Part of a small language model's weights.
Size: 13 layers, width 256, 3 heads of 128, vocabulary 4096, 14M parameters.
MLP neurons of a small language model. Each row is named by its layer, matrix (up: input weights; down: output weights) and neuron, and shows model dimensions 0-127. Each number is 128 + 24 x the weight over its row's rms, rounded and kept within 0 to 255. Numbers have three digits each.
After each neuron's rows, "fires in" lists the words (lower case) most often at its 100 highest values on Wikipedia text that the model never trained on; "fires on" lists the tokens most often at its 100 highest values on Wikipedia text that the model never trained on.

L10.up201:143083131096104141139168121103122085167094133087126113149138127099160145130105146069137179147144128117117126124118135142110119153138177134153116119148128137123113106148117134165148098140187183147124119140112153086150141127121148096171122139084112113080117128146147105122130113116089161121113095117120145115087164146154124139146153154104093119142163117067101149065119130109169093168132
L10.down201:157095102115100164153153101137097138142126156137155140155106053103139109157120124077154118162112152110110089120114140127124137128075123106155148133148145141138106093119114140148136115130177089122144131106136147128127160171129132099150121151149115085093143120104127083153137141099122134115114087112067165126133088150115093106140147151118110115131099109100136133162116131163121122099192
fires in: "a", "the"
fires on: " a", " the"

L5.up640:133139072116115068135139124113144154178112160113157155188089147146143130144132115116186164156113084096106108133130085114131129174128116119128102151108136145122178144126116113181181076122163134102115099141099109063154120111122140135099128145138142140156132114116135146147123130175096180104143094122136151136072116119138113142144162083101120147129142104107131135070109086139106098165160
L5.down640:125177096155090105118119107080129113161133162097148131163121138147113108118148102117117126120138143080103126138158134126147135159114142124138182101149139098125153070135109123129116077090163138087112097128119141126154112143083123111101130095117130133134155147131141103113052108209141098127129140104119132123130172146116168148145138132159146153116157133148114153069112134095137173128160
fires in: "to", "against", "help", "they", "joining"
fires on: " to", " against", " help", " join", " they"

L2.up479:134137109117092115167146119156177122148118140134171082126110145153147148126138087119153140105134167129116150139144126151152127132104152128158160122136140134092157131125089096137105075133099123092142120093106117112119147114115162163094124128115103132128102138163167143115105134131126102064169157144097119147139140157117117117121152103133121094096184080104140075141134146134124122130146
L2.down479:144109054153167136165148147136147140124162069139149058145147134128138118114113155107123138119100124162101147119113145138130127189132142129088141133150056113121137095091139153126125146167096138109106150146092125135123138162142108149109165129112132130107101102142124074125123149124108067152135135119148114126130126146148105133128153108167125149146103113121101137120124147098104181142139
fires in: "an", "been", "as", "from", "remained", "van"
fires on: " an", " mon", " been", " inv", " as", " remained"

L5.up530:125113143156162106137137134107124116118148144078138135159174138148098182118101083133151098127134090111074119151142113164126132149119117165132099132108142119105156128159146144118147141116175165113115078155104149156132119133147080093138119164105151139139130106113085094132095118104140211137118144157130152156068188128139137131124142142100113165132087136101127115094146145085089117130112
L5.down530:141118142079090135165131112098135148101125143113133129192141162113087130124146112119133131121108136129143101151110144121158151122129116106175100175112132145145110092143118122145150092126120165122168112110125165152162146160141121130130094162082105105110128101096125118113092154123118150141113111112127114175125113168117098153135081162088115087137132154088135161130153124094140147098121
fires in: "a"
fires on: " a", "a", "A"

L4.up30:177139120132104147097106086129146145121118099102159117125101126154124133164132146108142094116139120162175172129131119124150135140140148103122133144114169151128147127135108110175124103112126153079149148115128115128127154117125109136114124091081128141122136117144090138104110093145140129046101133160140152143124140140155170124140144103063135150114115119119166112131146114104147123142140
L4.down30:176097155134110173127118109130132123127085116095164085162107137127180138143173159162139154158160131147111120116110145114098118155144141120128137170134092099114140090140158126101104103128190111100120139138102154137125116120159168139086134113127128110138150120121100122132137096072153141140106077104106158120105105115181138132120090088111138122098139153116102123117111156110137152090127
fires in: "been", "being", "as", "during", "best", "was"
fires on: " been", " being", " ass", " as", " during", " Best"

L2.up937:100137089132147099113155099161118141103128125167101097111083142187121153168167144103169173128101144171173086110135104102085140111124138108100156133128159130131151153134162132131112135095179110145163120122135117109152157134134187137097117102107134149142157126119130098136120116140126122126110146099128164200114125120138146152159098119138118145105096090144154120097104110111149117157144
L2.down937:179094179118067173151130141177146119111088138161099123099116128150117128109157164116108111116101127124123132130097131162124128119150156097117125116169148141147109075111159110095139144141149097157117121127130145113143124131121102114107161108106113175148148125134140140119119127113144136139139135132131123151099124121177140117146131133111123148140106109093100120125128143104154134145189
fires in: "as", "first", "then", "quarter", "been", "over"
fires on: " as", " first", " then", "arter", " been", "iver"

L2.up750:167129158139148115132150063105146145151104165145126108137116129153110090150094108078141122127077097079133121111123174159117126124169136142087115100136121114120101152154115128124175084152138137123100130116128149063120152158137149118147102186138111166128108114110141106131074137110106153137166138152142079144122142131097127160107103123087140141118099151099106125093140141113098122139133
L2.down750:104117148111130108179112121096111149133142169098134111098135075090073132071155138100140094123102123104128154141131138149108147146120151121148112108187134105137095062121072088111169118148135151128151103102165186176149118160101155099103105168120123105126153129130101152114086145132148103141152106103164141115112157112147118104124100122129106130158111168089124125187099070132168155145141
fires in: "a", "to", "chief", "chairman", "chose", "channels"
fires on: " ch", " to", " a", " o", " g"

L4.up595:121069121116096110119113102086152110135092131118122113161106137107110158137136099124147139135161136111148126133122154136115180124124113120117130147118189123115121128154120105151153144146152162102111145131097139127100165131107120103143118155089114147129113100140077103127107151118109189127099153132152114143126144164123133169097140156092153158114084122115128129088169094081085107147089
L4.down595:128132150131157120118128105113144133126099158084110130198119134087124107116119125112105153120134120128091129137090149110137114110104132130163114161187144123119113101157120101129152128143115163117161113083127164138144139163142149098099120160089091141088140105129113110112090175099101125151115106093198087134123120146089147097145109151134128091127130152131149168118133113103126135128106
fires in: "a"
fires on: " a"

L4.up128:112128091092081153087112117124138086117119137098130152120128139150110121142101147081197117124110090093122094115118144124117122070180124132152115102093154131088122099147161152122140081103124169140122128094132130136128147154119131128129119170111173113107110140126086081132125084135118171145104142155136107169125127095141157142120114133142160163117064109132142169121136154084161110176103
L4.down128:148108092115110170111113098144139115093138113114166162133113255163155120129096112091148103133114078154115132117086124163102129087164157131139093097132147134089115152119132146125144121134142127136124143124146139134128134138134158105130123156116150141178123152141133114148092133148099155149128164144134121146145093089163123107104106165131169150151099133077125093139160092129158152153110
fires in: "over", "up", "out", "upper", "about"
fires on: " over", " up", " out", " about"

L8.up599:114109123048154130146113160145156147156089162117133097121137109137164148123118126109137169120146125116118123108161123126105162119121177118145087082101124140126130142148140195110129136140124163085093089114154113117079118134114119111159097127097122161095107128162110067094164148143160155101150197134126127107142158147097121132129144131083114113140135145123111100155127163126159118129156
L8.down599:124134112125085140132159112147126138158128113104187114119121077113131149096113131096170129124113135100116136109148103125122129150154116154105123145176141148130114053156124106158102157163151135145085126140123095118169129199117113129124157095152125141105119144108125119130109145118117125107120143089127179138110116123150161102135076150159085148138150120071116137116108112115143147105149
fires in: "the", "2021"
fires on: " the", "1", "e", "ir", "l"

L5.up787:131126102150151118126149108098147142101144133133104136167168152169116154137097131085163132124128123102098161140129161157101130129148128142118113140140171150105136119107142122175139117129103177105096118122128139113134132140175128160167117123152126136131123108118130108113078105133124168120160127150133109129111111158125117185116128129124122143140108122125095167100144131141111083132112
L5.down787:165086139154138157171143073140135143144123162100127091144136105142120162163136099095117131161150152144125120138133169131125148135121160137172144142180122136125105078093107148148133137163121110122177126089106123108155167176125146127116099134123119118122127091112145144108123151121131125117142135122112163142190092106122115117137130110130086136125130138099177149135129085116098138110154
fires in: "his", "a", "their", "her"
fires on: " his", " a", " their", " her"

L4.up900:111123075099142146125134073132122135098100119106155140127148164130160114146125136055164113179129123116112139116129170172163119138165163146125107126130167171123107135136173158176090121108155113133136120136089127092090147114132149156089152161126164094101142095153104136089128118098125158101107118132106131132116077121173107144093136119096146169133135044091135124138130130102134126117132
L4.down900:161110116097119166100156109157128117120127128124147157150092194122109116115099117095094101133114124132115138104143135128090134107098178163165092107121145172125120142100110129179120112156164126125151134153149119153167147141151196120120112154149144092131141144131175147092154137111139158099138152162122132106148129122110119078114090122125113180118136108084113101092158129130117140110126
fires in: "out", "up", "only", "next", "just"
fires on: " out", " up", " only", " next", " just"

L6.up19:148122113086103121092136117121123130130138173105111085133106135148153171139124104131179081113112112100108102170125127159135139130140126153155102147099138143130167153113117096148115116132158141125111109121116108152144138137117080125157105138101112125126137089185120103095122110080136199121080139172143101126124155142125148120129135135064154151158143129116145111106148162086155097104101
L6.down19:121149096122138151129137121160144107119106157081136145165162168095105126103105169098127139084144114128139081168139158119126142128137145149168120154152149128109105095130111106146140123125109175122125114161139117156158146134081146092125130165118103102101135132117100107110116201139091103128061121090139120120115117141110167129104127170131110115109154141141143154127150153174107089105068
fires in: "this", "a"
fires on: " this", " a", " This", "A"

L4.up232:139095117162089111159118132114103107138118145086116094178109157117121128124154124108161158121144141144125118157110121153188145123110157121153135155110172138175117122143091080147125120147126118141095141130148148125153141148154099093177111187101116110109155093168086085149110132098127176149124105142135126115067162160125154117123150155089166150098161107088132110115155116120168125100101
L4.down232:118125124134155133179142143141115140121116149111105131177125055124115127128122145088097139109147125120118093139133162157146115103076113140188090129171129107128111061128148110110157111156132111133154130133154192143142130168130156121118134171094104088111171096179130101119099141128097106163089105082137150119124133128135166118160135155114141099126135155092139159109134126128135119120166
fires in: "a"
fires on: " a"

L10.up651:127140115099120090146081133149153148121087154075123140119165153105132164127066133085151151152120152164109130132117135126125130128121110129091085130117155146120106113146105146168167114120169154105083089148119125160146126152126148142174156131085143117101078132085136093114157131108119134099103106121106169122073163134152112128140108153082137160131125148079134133136129138127126126153147
L10.down651:118119145094106152135129109151146147154137108165160080097146085105124131145104162125088144123166129148147111093152177115108129161136128120164182139136099128095125079101139145133138138127134142112131182147135112139133169159089121120145149129136135113112121126107112121131103101114125144101093155147160129132149114101122115097110116177134121184129112128084112189141131151137099135130197
fires in: "a", "the"
fires on: " a", " the", "ing", "l"

L5.up225:138135078128144133149121143159142136113147141077130125141101164132173128123132165089182127183114143131162133147141120152138110126129148117111157118087068095113135176158127152124147125145152121142105123153156093099089137127095093120111134149123128129099119095159130104119077138075106156129142130151115144143108095136153142134102109134124146143122080144101119158072156106115152122125121
L5.down225:131140140135142167102133121110134174147145134079116115123170204153124112156186111134102127121138128140108129132128110091112147163151111150161163122129116122097142163143123129125175122145120121115122104092126098112123151116143116152084176147124141103110122118182079129147132085095076131122180133133132119135158157127104146109141114125063100112155112095119137141117158096162149119118155
fires in: "two", "four", "three"
fires on: " two", " four", " three", " Two"

L5.up196:126135116092061148103119113140133115178104117122136108150122142121128102097148118131141135132136116118122125144112132162154083116147154149095099153119160113168145162127166150168124101142158159104126091125119131162146123158090136133137125118117135129100095091166141104105081130114095191127128148106104135123129140180143123170095100137117117119086098104158131097126147114138115108104155
L5.down196:083134149134147127115102152104110147123129147083125123124133173116176113118126124158152161152148064143105112148106093176142162094125105134130105115125132094097139145127146124125133122145099100113138103156124086099135110128137116123109144165107124163115184149134157111128089121108108058152137131140103112143139121151134161143132148165115122097187073155136135145130137097125142088126119
fires in: "two", "one"
fires on: " two", " Two", "ate", "ty", " One"

L2.up331:149128082166129075144115121111145180166125158137140119149129170158128134159102130109146139188081119089127151119167141162099110158165118114104109127094144146149150142134174141131192115140151109103134159147086078083161097122094104107123094145170130121099140113126169125151104139146097152101142146092110119153135143122110068141094119155127106119115135135123109138096132085144101093159133
L2.down331:085132103127110126101126129133138083155131129074118108164132177129127144102101119124167123153111103105104140145108118159076133142105127129127119091141145099131169148105182117114114143147176109086120116134139137100127111153132138146154105173178158113133125133089141133162112134118100183168139121108135131130146135100117117155092103153139126139147128159158157187122087116129123136116093
fires in: "to", "can", "could", "help", "force"
fires on: " to", " can", " could", " help", " force", "ps"

L2.up737:146119116075111097123085141133171178098158117114156135160124142127147141162158121141160134151104145165155113169133157111134139080103142131146150079072128144152169132117118138158098132120164138129106083153094098128120160139079111113101081131120126155157140100166113095138118059162122139102132142105146171126095146115130125167095152120134137114138122070087138166124155100128126138108103
L2.down737:146166124107085097142132113131135128116124134119106104161126149133107112089164127133122127122090154102105112143085141088135109128119106127098158141138158129129134139147138106141081139112127109134155167152127164169159110172135134106146157095103117155104114079117116062144114167118126123126093085111169093120095184116086097144168177144145122133131139135133124128149098139089110115092157
fires in: "18", "second", "19", "every", "appearances", "due"
fires on: "18", " Par", " every", "19", " Second"